From a checkpoint of a small transformer trained on Wikipedia.
Training: a variant of Adam for these matrices, 701M tokens, 10215 steps.
MLP neurons of a small language model. Each row is named by its layer, matrix (down: output weights) and neuron, and shows model dimensions 64-255. Each number is 128 + 32 x the weight over its row's rms, rounded and kept within 0 to 255. Numbers have three digits each. A neuron's up and down rows have the sign that makes its largest values positive.
After each neuron's rows, "fires before" lists the tokens most often just after its 100 highest values on Wikipedia text that the model never trained on. A number after a token or word is its count.

L2.down379:083101103150142159214154195108123150136112079066070122165197112102125114119123135151115127123100123160166113109094112099067142090164151120116079154111115123066118101102129122062081151166094104110131128105151140105138145097171103109122129113110108126104106122114088167129112210096109137112169101090123172185124129119113101162105115119107067171101166102078121146082099134163123095153138101136136133108134124189144110076156131131090140151160113144152150112140166128188169152187088133150103092085018107107153099185169179169185157148074193142115089128233120100109101099120181129130
fires before: "|" 62

L7.down228:070143076124192126109140126152152092158112125137114137130103117106093142116115195119121088130201121138077110127152103131070083160083107062137098141129117139144148138199187126141160165191106137140174102107099140167187072125135111119141140186117124153069102157193149153139084098091105157138160142094195169175113143107131135095136088180131096154140145108159138110105175106140171084089135118090155053123161161094147142182157084119135196119110136191158150119172108115114144118138148115129120141113080101119068104079094104122158148092101105166118139121147113148078143116194100161172
fires before: "20" 78, "19" 11

L9.down691:125057143140082152179136000117127148070120131122057139165082153096126149147171115124050177157141114099145105168170104104084112116082121150150093142131104095143128155196109106093146106121078115073132126157195104119131135122156096123119139083147100126126143118149184190152132099143109117141141135098136118103109135152071136119123178109105136088136167120134080102101141119128120142146124147153124135113101145064113094179150169143135081149154102167112085153114150065126096134160157183152098212105201160168145128157096124137117099124133125165124132135000091131160089083165120134131
fires before: "9" 19, "3" 16, "4" 11, "1" 9, "2" 8, "5" 8

L9.down601:039084169138136122073133085107154125154153123112149094168084134156134152130112101128104158147135084177175109154130063088062082155140153176067159165128119121093061069127106088151138069190069106157166171105111149086139145120181106181112097141134040158100171137093093118186135082102139154093145134133135124142188173125121150172064083167120179115133116118137192127140159153122116122133141128097159082178121102125103096123123140091115097066134168161109101103122106127119157104181162106057148131126124114149086117192113127127102135133063167140111106127079140072162177155118140134111
fires before: "2" 27, "3" 10, "ile" 6, "-H" 5, "our" 5, " Be" 4

L9.down106:126119107162130122158117210127159108138093178108128217140156151166141100103127090132184133091193147120121155160157178131142151097138168117159162152153109144096119077108111110071098102102091171115108102120202168111133132130168109118173111181095148164110152057120147138132157173097138093101146145133124169131063169161123153168139139143118136077149125139144095099117140092134167132128160099148110164122114057114117124091081127153137091125099157117142141128127199142142179159134151049075165142114000074167110102168177115127107110070147122132137184125119152121082105174130091132146
fires before: " " 38, "," 15, " |\n" 6, "–" 5, " |" 5, ";" 5

L8.down434:134118157123116097138113131130121106045143076104160082091115166143125181122140138177122162096171118114083133107117141067163117134173122091101092196108126191103161131138102109154101180096072123121126137080096111163145096135125129098151094177093144154121115092166108078142140126158118129184068088108153157156138174101113130119147122111121119156053178155147108076181166130123077155073117121156082152105097173059176112079142087108116124120151143085143128211144177153118136133141155149131183108176130111134125113133094138131084145064100127137102109192141146112156141201145088138191
fires before: " |" 44, "0" 6, "." 4, " a" 4, "14" 4

L8.down256:148144116104174175165116115077133127123167091100163135085047082138109127107103112173068144190065100119113085128125118117157167108147085156090098125128093133112177117102139149123139094121143116096131097140155099101137197137090104113136111112119117104144116171097152158120087128142090107164083122117138087078166033095177154107147128160152172067187119174105109111104127104083119091096109083127123092106113148142098134166096127094081118163144131145120089099159090127184112090129136104141131164129149156155122154144192166127110121146178150126218075087173098143145085114135137107055
fires before: " in" 30, " on" 10, " is" 10, " |" 8, " a" 6, " at" 4

L4.down541:108170139114073126156111132102148142153174118127181189152100139161184123099132209115107181144107140107096126097107161119108113123185134117142164094163062142071070116153121090158125064118079157121177189106085151146125106111147092158171129145163159083120132208128135156130192136133182175123131151125156129169086255116109122143159139137129107125138090130134094088101114124157193099201119163139145103103146145073168088158137110131109088138118126151138105100155133077079130088088133120133168084096233087131130106157129076094144139108117198133114154149133139147132095172102083149094
fires before: " " 49, "0" 10, "1" 6, " |" 5

L7.down340:151120067161058160121127186154140103148127144166147162089109111167128107121201179133142107108122135129160113108096121143057085143123113175167069131169134131133122126134132185159114120145120153100145165138166143123100120165189104149095139068161162175113121128121109146142079118096140127134128140117104150119091203107133122101159123135166147108092078174112062087134111160114164125150125123165137064119088104139051100135145090116120104096158106142155136041089219108095146162101126159122164118108056112111137113145132089164085174145095076098096113046111142184161121081150148145122
fires before: " |" 30, ";" 12, "," 9, " in" 7, " •" 5

L9.down242:137098178149092109130143145185130109138118084124053088124106082117090105160140124156084164160141153124123155122130152070131102100193182082209084108064147186132134102085116172155122138145120092162068065160094067092167137143178174155122128167109131172135149146137124079126127117118116133094166140121106080090148187156181104121118184155210102120104136116111095089137105121151099162125147134157067138127102112076131176137095150128144101170113132117138108135084161090157144106135097158109109136173044067113076113119147131179191137134172108115139140058065117149103150143126099172168
fires before: "}" 28, "|" 22

L9.down337:098086191193116150143150038180124113058052175172054080151151102154114176138148087130115111094129134109060052119191113128141127179102129119134129163104111079120138090104164139142150083121222148074111093156118138081112189123150146092110115090141104175155118089126091126144198143122134148133141118148181132110164057086133151087161111119172093113182127130077166146126121137139079098074102140121114088159096160141117097130161100120123135136139207149142168037093170109114138175145103150087147147136170107174156151140138113137120129143122162119125163123102069149148130097144143113148
fires before: "ell" 25, "ill" 10, "ric" 10, " McD" 7, "le" 6, "ph" 5

L8.down375:153110145148143159081141137119095115160109148109094140109159102059174143134118064112116116155128088125041122128132112142118117084112095164062087146155191075134133190157167057173119071141100084117137143062110111099096121154075209147172114165118071115146193111127093140138094108123113149117143128172125091084080168124098173092150162139117080128110091142087208100154107119144105167085098157148126160090123118119107085163161171140151138105120122152120174066120108148119134125161141132053143173146080129135175142135084112067094166114134099110080131100099194180177179117142109099175
fires before: "2" 16, " •" 13, "^{" 11, " (" 7, " Total" 7

L9.down112:130140165163136149120110107040080182211136154121194162201156147108112152079117127172131168117116173116107144117121115219149155146171144128125166133127160147135134046089140161115117058091161181160204193119131178130133146086119107125090094190134100102185118147144082124152095104124122085139136136118144125220124064191145138139163107108088131158123141093120097127141111108166181158119110085107085101116122160123130133126120161103084155148081145127123110119135134100128156146148134103152084134159135139101095081119126133109116131155083082137152182137108105119143094131104101071147
fires before: " to" 35, "-" 12, "6" 11

L9.down675:139186123108111121140151043172189152094123142134101150097181106070101157125163113073118124084136152110161154140151084097132130102158150116165126070101135137162139090145084204158155156096083117084086131110135135120136091122134184154089088155120112117115119155115123187070182102140105116122181095154115117065057058203104145139090144120141155114125178090101168061111081124100183077159151090128141151172099169132070149124168107084092106155111175107119114093114121163123124103136185101127148090121172102160150093162175107091077163148111069180172107125076088102148092136137060076128
fires before: "5" 39, "6" 21, "4" 12, " Platinum" 6

L9.down540:140171145107095125131127099162104100105077086123151132177074112098174148145167175169130122105087082193111140143079101163114110121139126095143055117099117130167167159148123123107152099084099125078157153106194129138189159127147052088147168143100165144116105122127093146119145166130079095097167120172152091115085116089168126169192089163167096127178064163177211152113138181124133127150133165160098055106142085146090098133115113110143116095166122179136070109074106142115159126138100121085103100167203141134135221123122141114123098144119140064134119124088081135045155155129156118157
fires before: "=" 34, ":" 29

L4.down47:118153178092146121167148119093131161118125083137113131078155081197133131117179074089141134109132141111168115107105122137141146135154156125147117154155097077116150155145069164146150165099077074092099131142125140146173129164186118122089158114116101148143124134097157139102125107153114182086091114113095163084137095105138148145169115123127151098178081123072132100209137161127115093143139096144126143163124095151165147129198148098098132081084150150108190148146154125146127131072136166103191126154113182090179173126132097165076110049194096077086104131087092061074154149114098145144
fires before: ":" 36, " (" 14, " " 8, "|" 8, " GA" 6, " |" 4

L8.down644:148131138068141131104177152125142122121151110148115142150117191144058149073136133157142143135121128105157116085131137163102153097112115112098134184138090056110097187156111109141158137180164123132158114112147140132099130146153090069096079096201056138081175122165136111153136102120190117155159134114098139155199255138143078144112144119194131096224116126138127098131168127088105100123156159142118130110168106078102137130165101134147139148108098114132101052108165131137154127098112110135141115181137071155148137148105167151141128145095135129138104113120129112144104114121188112073
fires before: "0" 19, "1" 12, "3" 7, " Home" 6, " Away" 5, "2" 5

L8.down448:129149094118148116122143154108139129118184146152108158104101127120163075171116107180142140100158094187093154080166155116179145145116109141129134169172160083136108115122103155150190110118129131163129101099171064177113148101159141103129130123140102143172091096127204153132183114175130140128193138137093108042141115093098144167115165143137115115114124086141183100131083122118129073091079104136101092104151142144142105080079133213166154117137127070114038122129128158112115106162084144129123099042196092180114133090120092072098133111129123128089108138119110092084081111176118104124
fires before: " " 71, " W" 5, " L" 4

L9.down556:050167179155115204186146091114126146173175118114140088162172167139110182163096099130112152109168121172116135090142168090147173172183140120166124159119100160101154113085072110122180194083162140188188107166114110119149163118136142112106096146117121154135122150165152128096106092100138134154084118125129072141135049131156170116115083114107113144167123117068082119151134144117143137097170138103103166177110143134162123076096100134090121138123139111112115082117153105193114158127088130101084151135055141101123163068126160197163085160181094170132112132058148192115091132181144145142
fires before: "|" 63, "23" 4

L8.down467:085091098204139156082154099158148159163103164104126114068123101148096144097160069104108085129135126109132120129099143165103119123120101156135118164118089107128189110138125173077166100128055166105181113151121127183096079138111134164079123091092139116122107191131136188173167118113090112082116138065172139122117009104162133155070178089146157141134109153090087129142117211100127130137179064108139157119140111118094101149150147072144168140107121118103204214129081166186120127119129146140127120098232134149114136167076167141138119115093127131101122144097116084125156111121094079135
fires before: "0" 29, " m" 21, " Championships" 8, " Indoor" 5, "24" 4

L9.down630:158140129088126125154131131099137132162111102116108094169108093085122068121149103119119125170124187104147118175154150074180107142119144137110158193120123161092133179088117129169186145104125125078155104155149128157178093156144101142177092079118149086125147117117166151172125081147099118151202113113152104153144090135137122118152128139101196078133128106110114128191120149083094103135095084132164150088145113144075132111167140056139146129133104106140143132161061127093158106141134086137104139107179147108142143072119127110077145136192164180156127114099102184135198103110178059075
fires before: " in" 38, "." 9, "0" 5, "″W" 4, "–" 4, "\n" 4

L7.down117:167151090138154155112082143146162158184144086152148168150103147117164129168138106165150126174087132176158152091166133180153117090168139084141127131140133115190093144047208118188155094144065125154143160141135193127128143100113151139166132102135139128178113081171142110157113112171076169071131171146143096123106000139144166158100098079127116119171109153158089159153120161144166124120067140155102178096073149130129150160089152101146083079152137128141082198136144104125106126117161129127106125118146134120167123124143120092080113049119156137147124101161139080087174125107113082158
fires before: " |" 22, " |\n" 13, ":" 9, ")" 5, "|" 5, "==\n" 4

L9.down265:072154091106116130144107068105138062101097117159084096127127186201113106114106138156154135158109123128140115125162160110155144123119098112140114130162106098132172081101121144105128153133152093150122165133130106107153153137134104075187156055110109157145122127111114140118099091118122101169098150157131137096053124120159114152083130089152137161148158131180197171125110155110102119124110087120196124149101157126120089166174185196123188178153170165210141086114109113114125130121105134172091178102205145150125155090122149138079128157146180136139088115089095140146118117157143164132
fires before: " |\n" 70, " |\n\n" 4

L4.down26:137099164144139111159151142109170158124087170128138136094132151122082145112102128115134140143091158168131149097119097080103195061117093175080089178115127075089146103141130168141160128127021099104178172089129146162158146163093174118111115095087135160178091113098165085122118109076156132149156094183152116135090210107125118120187113157116166181170131126178081130108149152160178149170077132100134121156110124148139107152159135060110153112130119123069085148076126146128117156121165084150115137106051122115166151095158155086097113161110130158132116110158091160108087053121094105121
fires before: "|" 76, "|---|---|\n" 10, "|---|---|---|\n" 6, "|---|---|---|---|\n" 4

L9.down10:062151170116161176152086099076149142129144125164110102048158097117126109158184127193124114114161096089168108126159089143114047100170109162167177116182144114111069132149131114106076153103109186108218088122216095156234144178121175103075112120091180100095128126122139132135090112151112146119151129141140122105167088134144170066100123113117129146138095148130157138113121169145127083119140148125152131135103123094111184107117092155159100172104079122193200101081106071170152130157153163098122123133145140131135133092152164141153102092124158139071104138097135127156145136122156127192
fires before: "3" 13, "23" 12, "24" 9, "84" 7, "4" 7, "94" 5

L8.down484:112121078120154138153146017148141124157126136078092128109137105144056167143129080100091117112138091128130121144152086176113153107207124159148153121121134144152183154075140119124111181090045148177125131094095137092134128108126120196063073147135146126173134063093147157124106113151138164146091151121135165107098000207128182133116129096136193117145137116104132127159118154122111179130142093083095114124181206127105147108125161107111130118127148066140125063142142109102102140136118091077131124118098138114144159119095140073082163131153146165135113159102135158104172126141146106117
fires before: " |" 36, "." 12, ")" 6, "-" 6

L9.down127:088098066145104130110119055153118091174144158171151168185119092074151135061132186169195173106186091123080146123125136085133159100120077108094133117097139114176135166157164054158087115169159197126093144149115104136139125115160074111137156144139150118154127115096088170174091062158068122150096155142157092093119136077119052141120116152122019126135171124144149162149121099122192110177158129133167071179112128203086105170156116110132117208122160184134102113139112124097088119131179146138132126112167076163111138154153129141127146059119134118157125107110145143105130164111130116128
fires before: " |" 36, "/s" 12, " ." 6, " and" 4, " span" 4

L8.down66:146125106164114118075101080110158172130122125138158174178120123078116119123111095149121122134157116188123103127162195103099106108076195139096082096127164096120110137142094153145124157104128110138095090083149176114140093129037140100098178133141065116127102181157098142151116135157097062155135028159158129129155164127175080158162141141030095132163135134100107116163182088115109151158157140137115155141063168147095110169146143148143130105079171136108132142104110091122139028106138144151153146108180152081184205106107106147068143136122134108114077170146167128141137073144101164145
fires before: "|" 76, "|---|---|\n" 10, "|---|---|---|\n" 9

L9.down323:125075129133062178092084158127140120123125140154095122135147060156150108145161153078129141104129122130184157132117094093111178150177160150174139167141098151137128140123141159145133155150065172142141136138115127127139114064160146132169117059081131124106108075167109109131139138133132128121157159095111148108103047121163119104109154131159138165156129153112053127154188151145132173152091110094147124101082090135179123146089129155079159031111116161139159089104125172153131150099075153129081118093200086140158191212110121133140148156077134119154156057120112142184089072132149141109
fires before: " (" 27, "," 18, ")," 8

L8.down459:071108116130151153150120145158123118144098133118105105094097118163150162026100154107077115119109090118124162128144110184205069130118121128134116123150131208123118119114100122167108169158058156130144161114173075077096124135166109126084137134111131131198173088118138151183153101077144169108130133114133167161121105203112101145130142109130096100126119083165131153135138109081073130098068117160077135116188171103099124058115120151107126168113119092140145154143113138147119109137130115129148090088101111081143132097101129102139156127156127082138148142126171101099150177093084230110
fires before: " " 94

L8.down180:116130168169125127100157034143178182148183128120139089078103046085133139156067119167157131182171196172115203155092102061148108098056182127128153133123149131143119143121178140095129105170177174178096119142083056100082148141104146171149118134148124169136131129145160153138080062170180111122133125124099124140126086125136113109157124143102108151117130114118177124143129157138126127146142117088137096170114159148127128171163167125104156095147089146163116082167058145124145138152054176118099073129132108149179148118134087101162125129130174120104130165031080093146125091139121139160
fires before: " " 33, "a" 9, "'" 8

L7.down457:154144154142092144088101190142160101172159121091062133099132169068161140148105129175154155139125102123142165129145113118096094129122128094086164155133141202106063090141120177125104130207200126140100063131144135081114097101064076078173122151086091077131136198100097140146084098149102203124126116091110090148146228153133095131133126117109140200097135113109094144123177116128162116155067118119156132145168150116104160142127116085127203059070119119137094133130128122104134165124151131111146175089129135180096132121148082097120135107121155120140175058216172076171133113088136195159
fires before: " of" 54, " to" 9, "," 6

L9.down208:111066114091118097168083158112120127134123148164079137113171146112147124150119077041121126077132095149140114136089152062105091166167113069164134124153131126174108124105131116097128147084112152091086136131136140091107097212116058132147118115184135159217156164148096127135105098096088105066123134141085157150089149112100123108115166131113208166096143148136168153174086119121175154164159153155121143121097151093139084087122168115150142171129120118134127083185089196091206128147103152102179121104105109061106063143148125116105145088104160153159121132218091104115108098116131092162
fires before: "0" 45, " m" 8, " Silver" 7, " Gold" 5, "." 5, " metres" 4

L9.down700:118098123077080157157114078119100125106101119083162124081122130136149161085124147158101120134049126138114118159158117123180115162121176122114121161111157137118074179083108133191160125151202167118162159072098104141129179168129121145139160097120088160131206118126121083120104132112170098139151100129152120134119000173124146151114171118144141071109108114174100151125169122116112149120112122134122111053127147136045140102191113175137175157152149088124111061080130165108181146100091146137139122100237158120078148161111115162133203082129157112153113117100164181162119140135118136123
fires before: "." 56, "all" 4

L7.down202:151125124082155108182099162116166080063174138162080170186142089171082101131177095075126142143131119144123132127125125179147092117067142130086156190134068134114091138174139057105115156139101129128159158150118129141079153050122095158081109085111129119118075155129101161136067181069094112129122085121091062125144122160116070089159157111161178126129152155181147149150185159120113119159148135204154138121129144180082179160131066124098147127153161156129156092139093142100107076113107087131112121119012093088170162177126119125123160179157097156132149138098107142079105118146166129125
fires before: " on" 22, " of" 12, " in" 8, " \"" 6, " was" 4, "==\n" 4

L7.down189:169164189158129198103185092107115146110132130222084109140182094127097134126115162190150111148118106139153112083093128116099139121091134171109083078095103122134141123107112128112134151112096194163126101108177138104138125103140147130112078114182138131137075140142137124063105122109141186142135070137109173133075000129161115105128141107139134149105170162164183165082176091133115150154114129100152161125086129206191154100129119143138179135127162132113202128153087121168116107101171087086109151144176072202160164136099151129177103153119095153145157238091172120122149157165070146100
fires before: "," 51, " and" 19

L9.down549:161098138136133137139146057106130177129081127087094055112167061131081169079187134096121140158087134145162152136103172129113104085107116098146133173166089103079104109103103131128174123175199101124080107068156106165108091180160140142100096174151096131154170188098082166107135112131129099146122111130099143196150040083152144135088143172148138110071126109140107017083156088073142109127134109166132152157112167136132121125146156140111135113150160133126157094146136129067145126111113132098171119100084149105102141107156097123109077165168182083123112116020078135110099168116110183141
fires before: "0" 16, "n" 10, "ela" 10, "16" 8, "15" 6

L7.down227:115112099091109104142147080084098113175098115080141062100189197089127132146078161158050137137118155117143129128136140167116166121144132142160167171097138100066135164116125197138193096159183110160175052140098107145134133096124150112160082115145137083126109170119098115111169136099152105142138144054167058120119118106123079121128140105118128124100096128115124166077159096108142155130074115107160105081140115092118152135140125132199143149151147162073182180167152190108157175136106141150129142123203120085138101117141168143098087143152151105101083155070122087098159099157144090114
fires before: " -" 21, ":" 11, " +" 11, " |\n" 10, " |" 8, " (" 6

L9.down653:111136114122160086133110064146153130086117163157138159079120146083161146171172135102165136134158083162092140132159080116128112183070061152171062113117118120113155204193113165119135134145236136117169158127154099153148115097140172154125081131158114119165146174110140098118140106119140149119039145133143163103139102088163116121179098112150066132136069109113111113114084097082091093152149116142166153171138098123155141138125062148114172135148133145164150078133109119167153106087106127121179091120122088154075138055140128108145103041081120199099162171119080133171131155095114169110
fires before: " " 70, " +" 6

L2.down515:120155115120104138068145213043128125120155053049105161157143168153120124142077162131134080158129180132095145136159147183098158171140174085118147148129136168178117120097162160112064150146109132120102085109084174109142147104100153139205141143100140121126119194076137150099157077136085120160110132151107165131133255139154091137139141092132091158112139147156111130094086140094098108141106132169107119135156114099105128110124107086124105144168089111190111084115144147132149154120192099165138089114111090148133118112145181075133163159144145159129117100154135161175131172111178164147
fires before: " the" 41, "1" 9, "2" 4

L9.down551:083138144133123137087153078081183109162137107151184138128182114136126089105107142119169086108142140097122167128134101187093181142140093160121089120147125129132099107104110108121074139153018154105119070110104179158108158106164085114087144159137118132132171129157102102150176065130176107097102113125123131150092151149125119085128080055142086114165149149072122124132110072100166137154142143123198091132158160093114089111066145148150130140130113142078111211124094110122112149153112101094125135098122135135109127080121133088129120115102095116088123173081066162167119161141075110070
fires before: "5" 29, "4" 21

L4.down260:117146125155140125153121212155169138136121137177125129104097100136156121069096126171141168095128113117098166153076064120151100109140140101093135147146113147098135085132123096164139108098080179116166101072076147118117119186105115124107155141152164170084098161132114067099067110127159177148124108118121127107126104159144126189127099177109145189045121107103105130136146092168134136107152125180143089146115121100134126142189058169154137135160147201132078198091176167098127078102130165154132124146147100102072177127139150183079166154127131119138114113255082197163148096189088208123
fires before: "," 19, "." 15, " States" 10, " Australia" 5, " Wales" 5, "\n" 5

L8.down462:086080064151115135107134161168084133128118148129104172087146142132076095127234109127073111164059099157105160099196118068153143176146134144136139104144087064146078118101178138111155198170180105172100180164148147149108115142125146087101195155101111160140110101090125162108160061081089123091089148134131106086131122094105096074148160138176115124146147123116097115154120103089181108144079091161083169113110151095091102130090148152147143140052129113120121109112112117115108119090101112091120154123097238148167141151118107082128138114145194139151104116123044125132125116093153187093
fires before: "15" 21, "16" 13, "17" 13, "14" 8

L8.down322:153084136135108134118120094114096093129142114098155125116056147132092062105101130100121133094091089081085123157100179115155130144038089128156187152122056130158101116081122131105152067101089085205111125159136143133121131162163123151085082159109111087122153122083144142146137133132179170158155204159110107153154030125154135089138107164130133162124144166094185093151132147156129128146160073146106080176077122102099143151132123107142111146121108158087123217120132201119120081187170102172099113128135103143148078124088165081158163153131116111184101113089179073108083188126115127112
fires before: "00" 21, "30" 12, " of" 12, "45" 5, "0" 4, "31" 4

L7.down354:174104142097096103149114136143110116126196089149089140105143109152107133176138060135194144173102129101080136147161121097166176123109058140144158149076089118178150151138111133083122055142155171091091088106117148118080130179166107153174172127131103107151153127113098077176055092090168098136125062172103117113158069151106154070131080152133072083101165137129139155164127086091112125117094151173061202134116111114077099136157166109167140152096083146138075122087147141109143118122081106145129150154127135161058151175078070150173165075102111059194109103155147157155124114133097208075
fires before: " |" 63

L4.down29:122213117099156114187127145067146131043135096102153122091143088149115125142135062141155078110085153175139087109095164122071185096132120139125153117143101130177143062152115146132090163148135149133143103095090131113102109142139108160083079174125102123177073152132087173087125177111134133155172103124102087147101211168147187117182144124105134112136109151163135129095159119135137121148072059110143129159131173179119162071175163157191185144071120213146117068153146099146138112085114119102122140092111103105139147087140151111067160179064088135121111080130107142089149093146112109113
fires before: "|" 61, "|---|---|---|---|---|\n" 6, "|---|---|---|\n" 5

L8.down163:155126171101145121194110103151131118163133163152136132140101058151141135097127132049161183121114177123158142186119115093063139129135127109083130151121125113138190091151194164082182168124112118121097165132142107165091101095106127187144159075083121134127166096131142173067123117090173116160107149117147157106175062135074146157100183086129118137111113130070084117128127130119112126113132139145098126116082236178080175137138144103113124201131114131172115024150139112118125125097119168127164120138106147124115150124092131131117117167126131155133135130036183081110095129136188152173
fires before: "," 22, "0" 15, " km" 7, "." 7, " m" 6, " mph" 5

L9.down505:101173156132197132106121084172106162158129094144112080118109159103138174088081104119097055114038158157135133125058122145192105123104162167094119115094149123181125118100162158122182096145073147143178146162164105129064127167120148187093128126105106121057124109161113094137139099135135125178157129197108094104125114110178178110094085142129118164170179117106199124101189114073158108075127095114110154169099150153184150116125073128089091171108118162136117104072111179128108134127093136118094122140164115128113098138131113113185131152131083132116148150047099152090185178117093147168
fires before: "P" 15, "j" 12, "p" 9, "31" 8, "u" 8

L9.down627:111137111057125140133139154062121153126139135140113106138130087174079136119117124093087112185140150130067123112147112154183167164097115125127192118128116079125117105143131144133159132135032128123119150184080149137147125100071078147099154177134113118165157125107068124137101097154116146169128116094166079095104091123061173134112165085059158088077167179163143151113128131081118160089141143132156109117107170133126120143142113180156132101126125113143208186168144125111132099178073115109112068185095143175131101123174115185055108152115099142157108101181146102156151045180119124128
fires before: "26" 19, "25" 14, "28" 7, "18" 6, "27" 5

L8.down230:118172186072127095171136049147133164143095097147143124128083102117146140160140132203170117123224143151174089153158142093119115109086086183168129095119157173126164170098142114104124128127157131136196106103078115166104121087107126133129190133075102128155110149112110151103148096199106145084117112172136153158104013154097119161118156150101074104124140117096131148149124129170138131126115079143160145116095126178156153138146134094113078101095103095164106087112123100118074128131047086109168156079140163150035142136164139147148112108092151130111135128071111065147121163117056097130
fires before: " |" 47, ";" 4, "\n\n" 4, ":" 4, " |\n" 4

L9.down11:134150114115095090100108126147121117088095154165108104130096149083104148094129133125163129165139100143124115105192154097095144105132145114168078147180114099164182061146179119124110159100128151122146146137183121152096129133129123140179091141103073145137135157107115162149186163083125120193138150197138127119140084114125086130170153186119165138067118149078139105050138117117106177117141109071058147119136090107166119119127143126149155101115198105116197157188142150186124110166156081081180113174183126144096104096138114117154149220148140131102166092138129125146077072178086176117
fires before: " W" 22, " L" 11, " |" 11, "31" 8, " March" 7, "30" 6

L7.down383:120125156145104105138163121080086111057111152132113131106116208131139110086142128115058119153158097120157150095086144159145126133139123151116151125116159134147125134109129129090167154126219147110159114177142147162120091091090079116123146147142143130157130119153182096125125118137129143107112064100117147165129055113108164160204179130127131112146106123160172140089137133176097107178088085129141141109144082177108133127131127115118132127111130109151092044124113151184163101106195155065100097125044186142125162137169102114114119128078086149061149114174107119146175151137130092223
fires before: " " 58, "1" 4, "00" 4, "4" 4

L7.down16:107089184089114144090113123151157109148092127125127112032142119100119089167114100199183152148132037130106143182162132138130143165133132116102163123186111076138108086143104148105149187129146093106089150188123086155102145106161086151126177100124124173150114150134065090115119111143151140114186146099084131125079145139081099156187107125107182140130123114147157149140062131159098168158122161165096164134119110153071149106128127081098091138072136167116096095151185101100125141102099087161116096144137043144134142137068144139168118125140171135163191166136107122139130182164144097122
fires before: " |" 24, "===\n" 12, " professional" 6, "ages" 5, " politician" 4

L9.down245:145142128116117086129121045102160085099139107130089137116097135082114179157120129164193152075150137125148108097143192177165094147170109126106142115184143125122134130100100144145102032126174070147151166122175129096137146126076149112149170163138062138134155166116150138164160124122130062126139094127095092192151000152201149108121139061066170154169157132159133162207126172136109164164130070124127148163123166133106123150131117141124133112182104142121117115103081145078105142156113106151085181102079146135100161151127089141151134144178160152124105152092196121121118190132119122111
fires before: "," 24, "field" 14, " January" 8, " December" 4

L2.down83:150154099139152132123098133149112118146088092146148118127081194126198218173136079158127166109223164070144178137130129179091101130121157169107157120124144142139127144107094145128173136117158156070108134151173144125154156132145089105134132109088114150163146080135094115106093113106100113145099131098124127119041064118103112098074132136147103122105183100102159104117199152114130115148170099101137186124115092090140197118152145172117113149189145157134145161116096114109126120119122101099115151125147117122134125151205103151133191139151129156084137102255087199127112117120164141095
fires before: " |" 34, " |\n" 8, "," 7, ";" 5, "–" 5

L4.down321:082096134102149156095143151150125085165112162177130127178129129168107144142099122114108183113104137115126140170136043162113097062118101135113129133123091132094137162127119206144130099138176172173106152138178090130113172115086109112092122071122151145117156154117171133131110148060117101142132134126124151127151000077131100134074125147126108183101127157157144143152096144133077077123100119128095161140115162120120141107091168116075138160166121131053087120087092146133193126063131073153046138083000100151104167148136123107143110100140112128129116181188139083182134126128128142123
fires before: "-" 92

L8.down32:148140151112110079176144148140132076103098130104051108110141162141149148179136137109153144131119154118126163179055143109106177095205135127112103100107154086094160154099136056074087090159170108183130120116070047123141139107132152122135165134157135110138187114196136077107194151089158148098127136107135086117098142143119166135109170097178134113032186142109139130245141178098120108133129122108163156101112160204157096149142127150115140119096160133134135115131148122073096181115141141133144159059108148143190122070162177088111118161128137121180118168119121100078147129171108104154
fires before: "." 50, "0" 5, "Ultratop" 4

L4.down275:167179167089168133176141207179120142141168104120156116125118142129112151107073052182090185100152131131131096119111179184096150104135114179141128163191145125142128174088146164050122091133132089085129169093113159096111072140125195144084127120131154098143134139161098108050111126125146125132126142092125085080129185108146131155149091059080187130110081107126097170142109126052102111164075131152133113127095113133165156141149145153173114116193172116101124099100102121088096106126152069095073153150049148146068118147086133179118152131153074113115120135124076112159129097159153179118
fires before: " |" 48, " Lin" 11, " (" 4

L7.down450:089104145092080132178107054161121144106125181098157108102090101123106152109150081153097136142105137076171137197108092133143154108098089176112134113129112154152137227190172127077128168128108098115111081160088149113132083132154129116169134105094167172137096112146141168077085111150060145164105145102168106140107106132154134126084095089151145086180167101100121144166121165120119145163166105108119118114113076122154158116125147114129126118116103145200142104134125114103100083132164125176115188116193131093076134116150188107131153195073101062066120135062106150154115120148069104095
fires before: "0" 48, " m" 7, "00" 6